Part of a small language model's weights.
Training: a variant of Adam for these matrices, 8275 steps.
MLP neurons of a small language model. Each row is named by its layer, matrix (up: input weights) and neuron, and shows model dimensions 0-255. Each number is 500 + 50 x the weight over its row's rms, rounded and kept within 0 to 999. Numbers have three digits each.
After each neuron's rows, "fires on" lists the tokens most often at its 100 highest values on Wikipedia text that the model never trained on.

L8.up1004:470590589634517459486490455511486534378582459607482551554457539512505396460535455471536452525474539483435604486483455521540474550501502486452528489523506522406567465521551564430445430498487447521458507489468473466548471523481488478448608470422585552472574432555545562448571562567489502425518442504471524509554555420498430527465467512596468559514414595513491507435469507451492423491498507482417579477486434510454441513479416411442509410459526519457467585546500505497565447483452439437600471524476484548528631489466491525463544507503498496585499518462567544432376458532505487490538501501592528542545465501423429547488398430542445529469494517413503545548532558457536439553547421625465473462503496484538527504487448525572463546519477403498506521535553513549468522462389542
fires on: "dis", "Dis", "sw", "Sur", "sur"

L8.up386:388593502500517451504517482463528453483604452575365511551464560496460509485444482405408465583460598426501551386435474469510533508442449467523451484513513575547495617491517578473581519465528476538463449542490464543538393472510465470468541443534546411444428423508504495485532478588498539477493499449567543512505522468555437517439456487564466496590491555526524472455440577495423478470473455536488536513496482559490464519488509563482461466483584558430510553415351437557542429459476469494478525566591478535505518440489523533461578556515463492457467441557533533462500489560425513407473532506525542484502415447555478503538525500467476487510454504505501519414416595486509500536456515589521523512451468518548541353514441568612497542495638468537488407584527491514479529437392519
fires on: "as ", "not ", "As ", "Un"

L10.up878:579518515565403486473511533464412556499616552446471464508567477491505519478461492473512527466519444454578507480323589513476398468508464496478458463480483539488390542516608630509451493554494487429576488555592467497439459550560444440511427446487426517389390525492548489502520475464483492564482426491538530503593522582462500514573522575550502534572543512554581447525513546427473497475481437448509570561536479551440501504485495497532554491525451435493505540560541466549609527563577451506470514400504558499604577442402443541496524576484504488471414483483516519505461512529453475392546479475465560483490543507494514470449483494493424475517454520506437670580507517529535500477474480430437363517498638502480490431476460482426459480503486524524536465493475523491524505441443503
fires on: ": ", "/ ", "| ", "\n", "."

L7.up83:594582476510432464491565466479476503573488605526574557463595512487551525465524365494485503484484389447553582459498502523523426433546484458484410556458559527480478429438462544570440484470416457448457436595581470513379534462491496521520491441557530499373475574516481515482548473450437474610559428467560482536489559426520512475456542505577466544508545464454568444458497536404516538557481529514455506471506477495528520565460503559509567481454490464505525466526602524512555536556431477524450613473495560544524514485444430478558532509500433533458294440588504445518494513457522424406460539532491464604420549485454460523470480455528456456474432474480485434597566467639477501470448503444543417489530462485549495521514537458488532525486516477457504418555479536536484510537500496
fires on: ": ", "201", "(", "202", "197", "| "

L7.up324:488621472538494501502508468456461458558597461506451452565444597480488498464444538405392521554510503537471619408483552465464462457605609562547495468580456488494551432449527520502451480482494497455505510491611443548463449516535530481467508482544479525507543506609527505490540479520533455440393517498612578482547490530473558519484521478567494480489564486411488525391417552445527554540513480435566473511494461556555492517513462523499466469430513605505469533497378426445490443520428489487497582467556475506536548466395507574414542552454417419514576414488462610504421490459425524496511404455535522517489497465492497494522551469415449536409454585576519558452495612587460439534565473538458519458498528570501479428507422596479476449548547526459492455498478497527509573480458545
fires on: "was ", "|", "un", "is ", "Un", "considered "

L2.up644:469547524516494461470564507442466430549493445551451623566516530512452547488477525510525535575475569532507536446477539404495441527364556345397423594450488495579501507544468433420459473524485591512485493572466475448519416481497495413535511529453446474357526383494550531492620564582425490472516436553531495472415615479560525468582566487459530492475523526454527493543510536541541530539513394497592492421482557516473492563448441584509529550499477411496465490403501548586548475480527479536461543481432486526510517457493469444394517529508489513496488440465416561475489452534507521511450514511452477470496405454479529465548495490569489411456499554541489484623484491558438488437439604512414460515487496518526568550495533464485454476506491472511452575527456603496528536415484563
fires on: ": ", "): ", "of ", "), ", "(", "atop "

L9.up1019:539480505541385462474520496409441484517503477423446447603540463493491513414482562535528429576506457501439550502505490466582429460449466503502515492478482496411613522465555478458420453451510384458361513496473528496463467526487492536502571402536507490451500464448523527419467523499541499540486441588532472547496505538592506443551525460627433501472473564439489529469437452516519581475561492428629485361520433485487540397537490451481594477577488474542557511512459492384539425632524456495554489352356481475562540480575560499557493466475494546471439560446464551523473550556490501538453517466506492539508560493497507519499450437504461487524449489508484479451528523503457481489510485470513429539450474422630581511551435522478518521512517479552619433514524541543440491516437542
fires on: "|", ".", "| ", "+", "−"

L10.up260:450495556504523430556614441533486513487486604552467604581560569441512479494518532490469509478462457407491549430480473497525490572493488538479510514457510537543493586481519466551500467484595539523446551492582524451501452480501486403505367507424562495462480467562521607469404573579491525548372385497482573461562466574510456428498518512563360495499484501572548470536434444500415431413475435527545606494553486500440507421529518471491532453516451452405476484419439479528529557531551497487505594487543448555523486526454474520538563546515476534534447457508549491530492512541434503470528449526510469488559534511526484396511466463540499506478420595459462525458505590447474516503492448508637367567490552505505562407524384473544407482474499498584498480506485483503501527428403474
fires on: "a ", " "

L10.up173:479575456607455539407510544548512548600539592514546478498459512562502528437524520498421458511489582522595557449536500525484379550510530554474501471508526488485529481506507520447493557413515398583534532544425438523460497489413424488494515529432414485389537491585474487515523483599479544501589501474528507511531481354515519520518528487509447530622495488584559574398504496418541429419471521516543508425457482502630422512546398520503435580482477507460450472418498488543458414563431524579583557456601427502554498482433448521441582455508499560487500567575467479462457491534477548521440494561490512543520470478518414489505420464504507471432460565477525499521488527562534450431521507521440468438476535487502478463454428458572467519460463524403474457496546510527392476543379486
fires on: "for ", "to ", "with ", "by ", "| "

L2.up278:496563476590467503471479503428457591471600523576517498505523568509444450435472530394371539533497487533480504525457547471461456514450606476494520478585521469437528410488481575538475493519478551463499570514523432563444460423529483365505506441545420514422529507532540492473525509520524482460481468540510578451466519464456518486571641602528487436516530484485607535423393529393432479511479431437466491462465499502585492481375428507484500520411503489531503544527448546494546468513411518543538543452565464513549585385412505517501543531478463577438445475520505442496398466566437568472444433512474538502516477502492549536412528502493522434467420557490493526471482505559523414541489511548526456440377486603605494428482466499521492484514529486403535534602578554531495505509431529
fires on: "|", "was "

L8.up823:494549469529456484569500551462539480427568521537398502460544469472492476425489485448475491499537405539511497482454492480530430482488477454453505511567547512432521535592456477553507490533508443528510457471461486466486476551396517460425525465612548497535510489406584518440481533587500440467514491515537461481555501442506468550534510487480368548554478462483496488356454435456539476499542455496475370438474489509593486506404556557509589583516518478514478644585513557500541475501372515482601498469428471549552581494508449476530517493457557501489495416481496525498456452493502406472525433366410464531547489605510473516393445494538413469515432567499633533454523518475556499583533451502479444463532472450632524504511468519492470548432559377486490577483466581557488544531491566
fires on: "cl", "th ", "-", "kn", "p"

L12.up904:451524497482456429506554473422544495553569537588485511512483561434525531489497519535539523487459475593530475441480552472525544505504521456392466517488468488508491644469576583450414499499567510539435410532484512481473463528569457515434426490499513490542514489579501491431453438581485487538457480539486605585484419452579472533490573473476388440600496425564527485478464520475427514434534502480444492438413480517422575455549502543485446494466371500386532517477462496528540487492432479550467624456601381539495521449475498584455570482495447498456442497494478543452469459554523575485498528559520460504496555577540492499528453472653495499468352544494485423493518509544549517463526614582523495525554417487465503519582549595607520547546516440537502512574479481483441564477460491
fires on: "re", "a ", "not "

L2.up245:485474518565462564506498534447526581415608535522555446506560503429412510444445530475423568476508475475634513521504508481497411496458526406442502497446456391502517556545553500449449529527460502481497490543532480542450488457502458452498453465508554473454439496518547404467507568472429473551484416550517521496481539454447482413509516517471400420562519452571554532502500524493544462428531452522574423466393608523444537517498450423511520628464488527528569494417558507630471410576468507570499507456519441509547565444497398608582552538528493603441437425508477457544414363529463495453523459439440525469474464544580494459490516460498536545474534507481507512521468438521515512495563554530508532441451506472448501386466576488585448584535546546527527530522518539531491480388474588
fires on: "\n", "\n\n", ": "

L4.up756:419625480538561469493483398513436586465604545563420466499509441474475572451492552412520501520540528477477583450515527429410487561542494553526511557468466498424533519558483453518496445496496490531482461531534523571503502472422503458401475515558561558522455410591445466505577443589499514424558512478585502488551488558525527535438522487540514509567431512434543527471539453484517456529465521599459445463561485508455491541436508443473540472530541553498512462581502474523516385467519440556542417515566440491563523526457533593528571520443436552492518516470463596525449477477515479514494439443566533535511475549517504495479393398515556510463481569471513476500478482536507457661548614446445519535500492528494548358504369617594483602480489421512507503557500474510476600497428518
fires on: "-", "Early ", "dis", "Dis", "first ", "very "

L8.up584:565615568441404505473469502588436520464501526528524502497443569444496559525562441551450465568541449442537487419484571530517480477507465422481400486516512542518461425470516519445524441509508519452426440607514504479415440542510493412508492484506479506451502453526503408498598533462518490492584506511521475480554531490493509468508519515562515567465405573538618440433457499436518356530513484453496482497572446483496438533497518519597498488469484495567502541608436391497484442491473505595489572577518494609571498446423495527572549582502380490479464532446440494514510568507493551512494540481544444547406637491480487401479485432543425474490435620466546525506449448567499471552498526539458368585491585434464585451507511492523471539507455507476528428492502494531443431525463562
fires on: "| ", "- ", ": ", "Best ", "Ultr"

L7.up860:503536538410410422409530529439475459463523486480444435514489551455485497571498493479404480542496519515535486417486491487525402547473588600474477559552436532486405529433487586431501551463491530459413559557474444449516526509544447533512557513463456429494476455439546479465428482587614554567453530455526562445520427574500480498510596495586465584478446514487446539445474547382525554506462493472546532579492506434435477488512502486515513579515571456553495535507472536537542527519492451465501503449450575455524479540463524466561547600538528523452476588435592484462485502492500528480484403481513483528513462578495452456456483444565570589491453528432476502608482518564472450487590480472496451522329464562565585356522496440482500486502543520439555408520485582546440512382477545
fires on: "a ", "of ", "an ", "one "

L9.up274:578437483449432526481487460547443519546522548431489554495547523608511528558446545581501533502476548485508490436467531452546443514542547533399485505471415544472537425555460580506431524486469505437424529530434508448491528558499458467585506463533454488434446487534549606505615490597508457540506503460528467387574546423540427498506553471525494483573436452512574468511449473456474527540503508464518494485468432506508441449438428570485494393479513578535464534531367515461507489464501468511503449498492470548494518433324494446461535469476484525565463499419487480529383533534534596513437371455479431528496509429374463506442432485513514437477573547506544572567417572606497434443463470562503450583446512549520527483589617455484447439515519512519554487462446467550522483549455484
fires on: "of ", "in ", "for ", "to ", "| "

L12.up814:564507498482386479497565543480491436483531464507481456542552588477464503313514471515467406504418536483527594512477465496545450447480488488472491564454513541396536429471546482502453462571650460542416487459541531529490414520519447594504561398551488488493482507436543553469469495481598538477434441552446551537434467531498491440482620506584476592524526538502550480541460420477473529549594476490495482515521472544504522580554496412509628552575459493509469503501456420412487572585480510523524510482453570517563488540583541543459569485429537558484466581514417531516485513621411455548452405369527431447514477484475556514510537446465474569466437533528512440417495471578461411447503477468516470512506492433557515495469426519474516544555494462453576474498509537533497459517465447
fires on: " ", "|", "| "

L2.up48:497551497532540489505456472547456541419469478628490449481461479502432480405437435471553490600571492471514605514504498462550493578461558554472540621602438563428541519400534482497404513456490476466481534462505521470541500446452477536520500474567482521433476520504504541517548418468460467441554471532565567489587588474520450456563554528489525514499421482421495561364499390472484421599490596434579477426439484497549565539533496531499595454468552525391570518525509474462502513465540542502423462467488498505542515542396451398546516526576510523464585511431493506434413474625502507492520550504487528590436494518563486524495465453410510577448488523468484463511517569545490383480560534568464510567482513445528516507486521543444557456541478491447577456460368454534513482523473579
fires on: "== ", "=== ", "===", ")==="

L9.up982:499539586475383541482464537535554557493543458486366493545520489439398512495495397416476460618559520430486547450456480462497576536497451475552468587501481578496492473528516466540429572475486559427421480505574477468540498482491476419474537490475510509525547526594595453557474537412567534509468572496562512471505598475509506542459516498630459486523453549456481538491545473560499411478453450519573454464535512514452449384535410534565554520456538519576519525482390551480531433529495492543464483460495532526463530517516440375522534563451493500408499443571499546537459502480485587525502447423428465501509548438468454506509418520621569482445385510380425471452448567490570468512485497590495504464496507499558454459459440503532466535494571518498492399480546598513528592479532574
fires on: "-", "the ", "a "

L10.up29:607455388556482529486459531440519530499582574527469552503518539549474462525448574487391484518491470542501503485458547556405521476445486493442478450557573493369404482413551507495531517416608501472523536489527508478432482468523415388467441500512545566473473532465474511462526516433513512556446513487482542532498412489502485557475511554535523397504412577534494499551432471490474529483580467473543474394536499500600475509557435500594428444438409531375490552457466412515468404530415510505461512504523536531554505522444489514605519474532523522507499423568509460562502428521412467477451512470468513491481549496512497540504511522480551561498477588533585478568545532552491491367663510459483464455474554523479487404528504519555493590554525415507525493531430588522379449539435547
fires on: "I ", "- ", "f", "and ", "but "

L10.up229:454501541471462515574523490377512476448494499596394520540495626455522490569507492506528462527514425443553562476471423407482484653589541450449431514564480497605533609522565551502430468546567463466459438516452548518466462442542517452387509458434535523554441455514452533487489508585477528565444439551554526533571497525531465528471473527509457493587546518510523474520474484475426532488475424543504513444483435487471535467440551536509515562540545543437497477595453468620468470455545474565508584481494415505537519454453596485472590594504518525452471509500515534483520496579482531411440504465550376497542440524515496488493484444451459536519393525429517560453511507494481493525422435526550470574469500489437589401555516616555511504495437527590586461533517509483439479392416512
fires on: "a ", "new ", "\n", "as ", "former "

L11.up812:546490417481464517407541523454606565420524515474449477448489552401501527483465412465513532556569446467591607488528387536513538526521446459469552482645521608484474532444487514546417478513463525562545503563568570556401494495472437515476520540577511514489532408500543469477457587508410504469502452444591483371601513446480500554505441517504501476543476504519490512479530488481529367477528567514449509537513531551603497463507441472506525424467502510494582589488424562492541471495465423547525531486471466495484606449541445475563563538480505556527464503531418465485495521556488430450560462479460458469504468606468528445370405476528562561517451455479492480498478482526509451495490491468496517559383433563494499443497477549536498609524480493456439531546549532535516558451553662
fires on: "th ", "-", "Red ", "rd ", "nd ", "Le "

L2.up76:584557479541531528466439497544412549433498531536417462496458503515489448468487441491548484590569447419508542490497603488504439513559503553480547553567477537428564506435596463430427489449525454457370467540582509456523502514524531481473447444476533564430487473496513527503502420552498440469542439545448582510615500496496438507550524501526531538548463581463563468400469447499480446485492587475580509432482513518492504596462519568566563451492509504355503543506512528478559480552538519547481471509473514437549539489452439431509528539531473591510522484503392543482489491524490515458527497493522579514527458472551472552399381395425428518440456580478567591591540553588540350467569477513478439541491533517522543511484477576478513420527383560414558480429458507520479547544424549
fires on: "== ", "=== ", "==", "==="

L4.up608:539454450459506466567511444529470511478541509584521546524564580517432428496489530372504507522417481489501605443428492411464429465445571343434421450480581438486496463429548474544446461530439430384472484540509532453521417483482516481565475502506548462466507507552535575555545581504429445520513512501550447584519548531644495454482517507446508541474548470530564596518508620489485507538554446428446473406524521436549580539492556483515513471510490448552445541507493466582501510510518498564491530506501539568561474524541547564567523557492450528408426500558554504467473498479511568506444448495451551437542400331526492531510501540552499538508542511550437505501477425452533505488503550536540458464473529435552600498531541585490457434440558604507474432541575531531503554399442525
fires on: ": ", ").", "ed", "(", "ي", "com"

L7.up817:469501481394435510465509490359496486550450563550456481513516551513511484556479544526490520408477426472507514465510547490459480529515464541470397511497535530505438471472545494514452563523664619486421556502522478499574472430501439416546467450526463451427494444539484491477456494631537500591519491484480551373522401530439493424484547495442496477468415516467536516484513452466513472507509496441505545513560643528545534577530536578486551554511439531494481513561480515453521466451547483513425465564459555471550484556519530483524567490536462536450461456565484459450491484558445418448513433499510353605512525566469487395426440429570478513519480537480469489609495480587470497511513533472529462575505469615463553381468477572523557576473399503459609450490510531497526426431519438
fires on: "a ", "one ", "W ", "L ", "the "

L11.up946:513506459576482552493535519450570479589593586497428499542588458510509532473478473406460491526464524515504536390462521454422461475512536534397465477594485503615538446524507513430457463497659501516523549497530384479478534537514415465408442494456414538496607439504479451446558449537446447549464528485500495580464407446504470468509429486473441497582461537494465531475471443545508458519460456490568435470523522535575515485683481501471469448459442567519490484377589414526529486513485459440431463468467500581522468478379500559559540483500523523502450507518542543523514529440477559545413483512475569542475576444549503563480469423533498591497581525430527512515436505484629435521535430502438470464512491487504470495419465489584536551502446550467490518602550583528476488509437531
fires on: ", ", "and ", "f", "w", "to "

L11.up961:596490588547603503526512475515517578470545487524539490547499407418573421531429531477507519549444567527515533548427480553405404527529501499504477479467440508413495528496641463570448553517428444536445436532579481501487436575546528441430455478538505426505439462502476482515450547509458498517488528478534617506482556531481422492495494556527444466488517476568508490480492560420542565530461550401564422556482505469583533548572576598506439505482395469472588491457509603575503512475512495482599415552567521542556591469457470556600526458415464540480446534508469551520483442588411474412413493461480601485524418505466478496506502490437429581478554531489606507540443428530488501470500470453516531550461523488506576431489549583473449514497559564489538505529551493549453433408547516
fires on: ". ", "etc"

L4.up814:438536418452493512387531521435465429517547525564468519481498546520435445456543467455469512516549440521496505469416440589428457552559483618520486482526544433576420476549523494523567549465446450525420556545482523597495535380466417412561529467564392523428477437498495567461503525480557467549480488500477606466562441483566525545424585450486478492500443564524541505425484384441473459462468469462557453474532525512495536413467452534578570532484511469507473584420459470485569446553395452483559548492512462570542534440544486445497556526550463623475492476553474510453505498440471524462506436516495494560489525530507487494460491393519568502486424490428480543558522595610426453475503522549562436457425552571485498455453451512497491562497413560564630473593518532520425498466454502
fires on: "the ", "L ", "a ", "A ", "W ", "Best "

L12.up807:565523529477521518530474479543381547512577447560566445520612493422484516463421531448580557493505533469547544493430485490433454530571544481515506551483474471616524503479574517595452451544528482463480432579527559452532483523518578482557437497508372540478449467530491448550506447558529529425511412515492494476455497565559499394480438565464555493512459441461551573429482542427455503534444409555534509529460524543517457486533519567519520508534527553408542465467423434480537482534483480610347487442537522489547558490467497508501585492559548481500537436510504491527467549600524525533491577436430489489526508505513546384487578481399459487347419527505438481540394502655485385448504488495472492533473540497527542465493537542549479483441501519491513507539557536492485595442388551
fires on: "==", "===", ".", "=", "\""

L9.up210:563614549496560509502516507443394479497664478480485486490450476552502627419473591492513422508496507559559512453465629468493503513486425443555482477490447479421551578513529458511473453483502555524427385544519488484556462486464433422419516486489480492498424564488470542474495488528492509446598466441497456519476523566568437564419488519546484521617429528465573481526399523552488529589472527554409459502556567586476433506454501494517466485530544525360521552522491465532479445445438501485525458478520547524566565471428371505519537571535433553490430513519553487541459556512476468552514509401465550570503494525489519491467448450525492572531402495470558519488417503583477417528487511509486507427420407548543579497530492531557452486481587448572442471621536535496496584521513519
fires on: "dis", "most ", "un", "also ", "-", "commonly "

L7.up891:476493493422486547393506591549409630471483469470426442463503424511392519454485451457397482597516527438567592439504464508528431629532531496435485588536547537550529534474507472475473539530498491466423560551612450487523521512475497529596480469586494548458467419592503421508465514466511518470520486505601451425518537540482551493465519531516457544529468459432525492497539498527505451559479470423480397556434570501477499530437441431544634517489507482547543464545475497525511451515454480400494547525427438493507571550515445404491521578529547555456462465496517514449504471521528481412514452489393454541379485509547473411471462474519581476426415542441517544497516547580608403526499460495484485423471500564513542440499554495482494571522553491445532561565502543515471617560511560
fires on: "of ", "the ", "-", "orial "

L9.up728:573441578452488535402451598466470575528541466468416613540548478416532568425506481474519496539605548391491503471535473503496553582562533503430433480515514548471532470490539507544461492551469476487432451526580409487453518569439455471422511486656556544518441475487542445477530465442477548511565528464505481436529585563565457486448481487554499504567471526435539429447491463570422463503474428551459443449510501508515404558497470444537509489436510485485455520504465558544473486545472446468441562424498373575521542500487493467526581447433487544453421480560527478479543504627447432489495478439546487539488419374467515461479517553530582455417425486430511533510393520633509458555644473527464483540489431494529488483507504527590497427490443558493510470580507470501509529550491474
fires on: "-", "of ", "that ", "the ", "'", "to "

L2.up26:474452481535466522511556512429316656502470590502490450548544435518438449430390419507485556483450538384576485511448496498389487439580455496521419412510478496504593546516568520488513440460515559416484534520655492472452468498494519477507423454504465478429415492552554403486475448530441396586455506505510544467456464552461499464506524561478481498488525459516523454523503496569460500466474542439538539452438575580486521565546480443528549519440462543472567504363501526590455460537531508549597551482613489470599533454470483544482518585587509622514452526520528477581509468470498493450481540506439585489555514562502494573476493407441490582413498506475442460492548495508487492510526511535506425484514548533479523453490521556557564471539518497412547516518530495539475507455489562
fires on: "\n"

L7.up929:460507504487453501505524446467477495408559469350479594503631554490571513415534459488427446583604422481471486371462426528566495525485501491459470561550438536524453455508444613538539496448380495519502479569430498500470438510457392427565504477466503509531428445524560450429454561487390480480564511495490492496591485424470499454573495488541390536492485480484528536442450552434557480514574603544412371456518561584531388586500496451476478504502434508486548600546521536534574519509482473490544493441464448573524529525594523490532526509492470505447465533467484509513474488541463517420540395477544444508536550569635455451498447431582544445522462503531510484519466530504522475581547480494485430525513455554506505495516461464453477555442523444439493440541561577509516455474537518
fires on: "first ", "th ", "st ", "-", "second ", "nd "

L10.up770:530479440497409534472467554468532501536515493543476394465542477493501449521442547496530514527495511460490459427398443481443433619563661540454524435472532465551551460565475655420505560447505444580504540502458483510483510583517514499505501562442418541437522441465432519456543526618481484529494485502488560470504546536557511476554556476467514534542491460536548544336557577548428414454421522503508540473417460492537509506509493518486517518506455497510416552477454578536478540620489538498486558422486426544514495499490536441476501561489495604520501527499470511469394509492408584511475452576449463550424516410404464514457467492479516473456492603486427521475489634516573372520524545496498500460469531513498528455525527518486364505524449609485548533443434475506556443462485437
fires on: "for ", "in ", "to ", "of "

L7.up274:517438530519447503468478506492503520512452386510423538459480492391549487509539438497551425487416516494527559414519580472538414506526458444517455556540472520506495440496505540406451484491527439504416519528558455482584502545448534457492515462533540589519449452489533552487481516487501467469520524624586547343523531465572521450513578492537422478550504603426518396465395533512474438495399489446438558464510407532507470489493476501569501523509534445513437525561447566544531539565528522610559553505477492521527488491503535416543560686508517605462466467464503498529491487498522475362483469421492518528478431440440457429465380438558509549504475542478430510518484510443545432523446473565500412516555522538514524490520425542492420593473580575446443440468523589513501469480482556
fires on: "-"

L2.up743:533391513471497482415522572460453556535497508462493418554547466451434532440451482460484503482446524551564604408477491522446468529558531565517475613496486523534491575507564546484507551479524460520492510549573471504469556498380543504539497422533460558518475551503517434460483462615509416521449500541560559537553531576488543464479490602635476482558509491505540403489440392553476488456510532502469448392439476626531482486481487410505504504518494557448519518411492434565509390545545495548579508499486498447546526498489396445503490523566386504466452477495558488533431432447505478466463510432411605503553511569549450451468493451453443653451426517459464479413570524529495433448484513526585416384506530520527437461519501621482526456499531560537524484484517528521455485441487482
fires on: "\n", "\n\n", "′"

L10.up124:537494546440495501546507569493552554538518511441525409536469560435432530427512499534473471575534497516549480489461548535570521487547505565440474535484493457465483553455521489494468515416522479450380349494593492519496513503618428404493444488498498510545456480496468614482534490564501453454402524491446472512539509531501468633498460497570464476574425598427509486582482449542398406516461520540448500528553485512410445424509509499557517410506504543596516569644410495566457431515489531527403466462482512540513425493587499456465565547442482546484537457605588469517383447599494509506489421425521526574474542583472501528474473569507523529483602538487547531482435567508485476555515540513525439603487514444575514513497457550424413466456503482509491473487498523525479483399569471
fires on: "a ", "to ", "the ", "in ", "A "

L7.up559:545455417445499493474548524445525462582508497520455594489528507546425426490533470500524504506544491478505487479507416511512482470533377574491364519615451411514346475522605471520457549629453531414415411505476537505509486415536464468506459487473475499418476499450432595399494459577491510558514531573538605472507395542483506532469476491470488487578518534498461522514470468496490509499537507458517530545564553551538504419533490594556497535484516481442482518431504551522519437519493471606508423541542490552555563463538561464509582588537506602475466480613485473511423453504470485438439482492507429544536571501527479405544542476495504528494448475427529478606472486591478457413524546557443445573444608494453503488547548458449539466493426554555537537531443580533400559546466513
fires on: "N ", "L ", "W ", "CF ", "G ", "R "

L7.up601:549489421506433545493521421527524518493517442593516552560474539584482407497302533399517462553524524523484518480425514430494403502535528478470438511482460527493499564565502509397475526480551537514456472537456448518507335527566484487440508552500463519422494508441505525452545503530472449427451429553474433454535422463479479424514532543597450495530530577518595574507549517532420546492504480491583588497538423484461424451442528441501468548477487536450435530526434545602510431531484542522480534512565440493578474429440503515432574547540479498571492472536576415489427521589538570530523410523467536539560459426470500537492482471527572503412544585536534497521473612525581355481559545545479531543508503535479494517532571558526458526482386523570490555533472500501510565464479477
fires on: "of ", "around ", "than ", "to ", "in "

L4.up676:535508500567539538479463437490433521423588541561501503482492552561436411493463470490493531483546429585531507532453671523456546519517487534449503570519481448475492487470568491524448519457519536450509497589508465522469480461546499392522497465507421480409462507553546559487529450487464443489470479609548507418496455549492402479516546542436473499492399489519537538429522476415413434566478532421523509506551515550604553576464405540495512486401501496488507543536531524550560485413477527526474421490611410506545546415454389513521541513518510597496431434454471470498400392621464571475461456497405531565442357569501533516424514501497479491475505556457518543508443485529619447505599530527580488524428460538522534504448475488515477457565465497430544588501442513544447464522525504
fires on: "==", "==="

L9.up876:456573499482531497462473473504500519539524454579419530491470451502439561531513449471529426551516583531444593472439505455466492477516375516474422514507514473480540427593540521522546442538474417451450512514449512475538478612434484521414568466504442568429571457599449434481533471520481493541464559555517582470529556449495503538481494473461527514533491563507532469473524451511443472482510460464506478464484473561546398489459498511600466403463405501496452516545565509541653497607446497449554398457462425578566545469483470563552542534463485530524527433610553487482452529545466457524513461434522534490558437441448466538586421415479562487496488589426512513499541475523569435483500461601476504566560577447513527460482373561556377547545539525424487455535534533527507653486471548
fires on: "-", "fr", "/ ", "sur", "/", "con"

L8.up89:596495433558476570478613541401553568494581489551566489508591452484470479493422520526495490446502525471557529530393521511492466470520490542486565553505415464446539520574542448560392578534511532535553401525477451526438449551490430417484507485467513496481499419598517506497527545501513519566416426523519490491542539556480446455540560536479477431506499544563497519501538439472487497496514449445523514539469515535555507493472439484557554553437533543448452544516517532527563373552549504499459497451504539465599572424492507552622451444496493566394497417514485522429355447599430570415589494473468492533477461533456544511447463476466504477537545512497554593471435437551555463524538479493600544590439535460487474425443542493552510505421423572510556514605412520482492464371491481
fires on: ". ", "\n\n"

L2.up70:478456496512559511379546459589465531506527562516463412510454452534471449472434520448569514501497503461566509499574483478539444565466486567520556544478439476489454498483426532484366612498502393524473494500488508524552545576473393525502502484571519599517466519460501592516544457571500510435507521441506574410587443448483461441555489535526547551525393468371480559496486563438438469504493599520518442532455491536457442595491493456537552434529401494487521497542547482553508481454441544534454492529548485544531508545518436437499497447489482519487487489475457588507464454559540485544469556548489678467446428490531495507422407474448510547443456492501556581537474459481522479556579544410487504543418517464504414412488464623589550404532408623504471477544467520533508508508466572
fires on: "== ", "==", "=== ", "===", "of ", "von "

L10.up451:584528459485543486543438568453512529555515475463483500514511402547457496442476495545451434458452532481502521408414515473412464551554467467470484548446438525504508454536488523595535439537497428464399437527514443481475458503473508486562426481565463555412568516530482529451576529564468481513541513444478607534514572499482539595513503535462510383493476509482497532511513518566537437524494453521452459448476584492453459547426386469606435496508489521558560548523505584515472489526460537463627523493509464508559454432538442451477534580562450511526392469525462514438406489542504465438446514398449472527499467540452531467608501515475438476462470595419552543517500496628563386506542561551466437364467543511499497465529503498534507496544564614432432449527576467527490565553369577
fires on: "-", "con", ": ", "/"

L10.up628:499467568519583504423487544460462504455497467515529462536608509539446459481462429470557513474458475494468511497411556380544497467569483452469495500447519439577425540416552512649506530597523580457494366604535466537532523489479427473552541534436482564506507408526475536571551498491485407536483420484580465531461549560478498508456482611462473519510479466504485523468554504622502550526453465456539427637436443472573461573568499596573542584446475501464572465490411435469455457573504479593429450504530557555549547486566485556514544408491460424483568448484551495475503520598523514455434459544440476504564448511489537485481549441443496511472487493572491408480427460535512483407624516499498485501499456469528544484513530588470458416471488542499492437460519585563457537474485476
fires on: ".", "==", "(", "0"